{"hidden_size": 384, "max_grad_norm": 0.5, "decay_shape": "sqrt"}
MLP neurons of a small language model. Each row is named by its layer, matrix (down: output weights) and neuron, and shows model dimensions 64-159. Each number is 500 + 50 x the weight over its row's rms, rounded and kept within 0 to 999. Numbers have three digits each. A neuron's up and down rows have the sign that makes its largest values positive.
After each neuron's rows, "fires before" lists the tokens most often just after its 100 highest values on Wikipedia text that the model never trained on.

L3.down536:473529456525484523410472472534463474521607477515463600510507509477468463469545561497489553593527449433486486516523484471393417505498498502483502514495510522509570552462474494513550450445506496557489474435498432525501542582625534429451468507472429514489507506565488527429487525402516552571
fires before: "ack", "ad", "av", "aining", "ain", "ade"

L3.down657:497391541579556531537483434473569549515477548524556578498564439504556479508548545526524520485478463488494502487536503537484461480543483491455392486526486505446478521535477562576519538471534599493488452527462459523509550416549512592476478365494562462491490525500458437504515609556438455556
fires before: "ed", "n", "y", "ent", "u", "er"

L5.down664:499448528503557535439522539535450503509530500519489451487419519505508527505473444559347562492523536425551574485450475490520477471547532572526524453451502557596483553509559572457458450548485484516447498450503517616540505509442475457505460483531427544449461588386512517473504429451570431394
fires before: ",", " not", "als", "es", "n"

L3.down957:476471533471470499543466443442498484454534479514542518490433442473504450554440552507486446524500513566473549464529513486543553570477520534570441558539514521552431504559608578410487531585494528452460487478610484504497451560511512530543482470482517482423522492448509471499496515501394437557
fires before: "ure", "ures", "y", "ed", "or", "ol"

L3.down1412:553484540438456491468496422538392487540551555472556528531567486467565490564541433546575475518425452553513523457469486531587486546532525491517560542469482455477507503424485524441410604426485407409531523545539488498518502450527480513473517499465592515430531535438493544437592515531346489414
fires before: "um", "el", "ine", "ern", "a", "ated"

L5.down342:508446524475469517463475503496486510478504455493538425486510495568525487479490478400478506455493457478508504494529506469433426549519462509518479496541505556458429481544523496482490460475466472534495466469509521533548501500538457574495492517459517514568528463473476496471492546530000482547
fires before: "==", "===", "In", "The", "|", "A"

L5.down282:569529533455493442600514580520492507495498617565470544500450540514461509603475459551509619577455465507508542501432434523565482509463456512526456505525464582482450481495462432492472533510541526493515496559571381490467408376466565510464602500453558549468509578477533553464508500569425439483
fires before: "er", "le", "oy", "ered", "ing", "ers"

L5.down112:490450417487531534472508519570532557462636593510447547467480530533540524486510514553556591527482477576490615448460489487444540535509515519587521470492418537495452430497541519457402559556503479532510536551511520497492483580483602591498573504467527511523477521383471483470488481444424542453
fires before: "at", "ic", "ite", "ile", "on", "it"

L3.down268:560573419528500576536456520581492549580571512422606528540494490498552554492500484544388570499518519404365541463513516502512465534477524586472561545439469456436497552472479406527442479444495489405487532454544477495470516542497507541491461527578486516482571425454539550404530529482447472502
fires before: " |", " (", " and", " T", ";", ":"

L3.down889:561491545467513517514452564457507522475431542536439474452529504446510475540368396507461436473516511523504566470427481456449440470520484507591494580508597485598391573533540435426516510451375575568467526478435441491492512562501424504441429479410400488437496584485491494564450598550447414580
fires before: "e", "n", "es", "ons", "he", "al"

L3.down112:550497554527550459530593526448488478490453549509488490484539502475493500574517502549549601471489464527603474436502431549438612471541495445499452520515479462457438533352559484492463508385402517443455514509483415501428453568416531554522445545473597512509531563541531455463643479462435447511
fires before: " ", "p", " |"

L3.down261:492507389514508513461547458525503430459434527471510492541515519521566559517503509601499488591522534487500499550498437531539437443600545488529515467460426478462458511660377504478552605501448432552465514459479487462540573494505602529581455490459432460503538523562430432518435520474473506550
fires before: "ct", "ution", "or", "ction", "ut", "our"

L3.down1407:484407549525479506453587498540529524601487557551474551465596574542528555573486507470525567516494413398438518513456504477544479458529537540555573440520450483534568555469536508459441533467569533428445480536567500518421494517510472491507480535511450453524495495492553497609458473458458507549
fires before: " (", " |", ")", " r", "s", "^{"

L3.down293:540554463506498600594502437465529459504437526505530432563434435490477440440463527483509452557523491455463505429447598475500495500564481477484427620498500524453464496491514477554541467540609493497421542588502466535521557479495469455426569489344445523522616437495541480549442405486644516509
fires before: " ", "ure", "ural", "ion", " |", "ing"

L5.down1103:609470461444496459480489530522562437523460538583525557450688593493510434609472458469518512547512547549491602454515484614505506458500496525554469529495432505497517514539478516514508410497520616546450500478537549546458488541379466558431502575474448473416549469496467525507483455487360544497
fires before: "|", "|---|---|---|---", "==", "R", "-", " App"

L5.down1355:462538524541425487556497557539508437508431521498579395466441440610460521540497481485520495543436516544512560493413489494555568484564538504455494450442412531506532631423485534448525438623477424484445498588523534481520488480467565500493496516443590551519507460568467556519437560545446560566
fires before: " ", " (", " –", "D"

L5.down259:397495417528483485485513490459416483418508564522554466505566525556423429418513522560483510556480439522516423463471436459529487450555505551364621580529385536511544476525477570567572494591540500463467415462544551405613482477506535529480478574390470470491494559464418514568427485524520444499
fires before: " ", " (", " |", "ard"

L3.down720:442407503486594427603566523574521493535478512520404423532426517473475552476511458531433493489482457442484527445481454482549375505498444462561484492503457446488517569458450538552458595447518473554432531395528417541500469464526493466558563508534487548480602618492426510443445439525532496496
fires before: " to", "ed", "or", " that", "ly", "our"

L3.down1143:430479446509480458499550474402511524466481567305539438463460504463608443536425514524513502446455549462525563482439449497500529502529568516557476452470442488508474432534488517481545485520458488531528477495502560446492452394581526464569460618459508451529484595438478530478475528575427469541
fires before: "l", "a", "ra", "ian", " a", "el"

L5.down718:468541582496455504426510504461500528456509527559458459478577509415485549488499427462459465472533513513447413392479526595570435453447502535556521505519521487552530475476430479471523514506464565467519494432501418518426435442599492458542537499554499460528487421502422519585512500571591526407
fires before: " |", " p", " medal", "s"

L3.down1156:504511447499589438497441552590505385490510527556506458542518504573491449480463497504425495480447553538498450529457453516496483506506542420561515446553473574545548435498489544532509443537548469472460512514532509380390543467401495426439533576466435484399539483462455581548497470480289558530
fires before: "|", "-", " |", "ach", ":"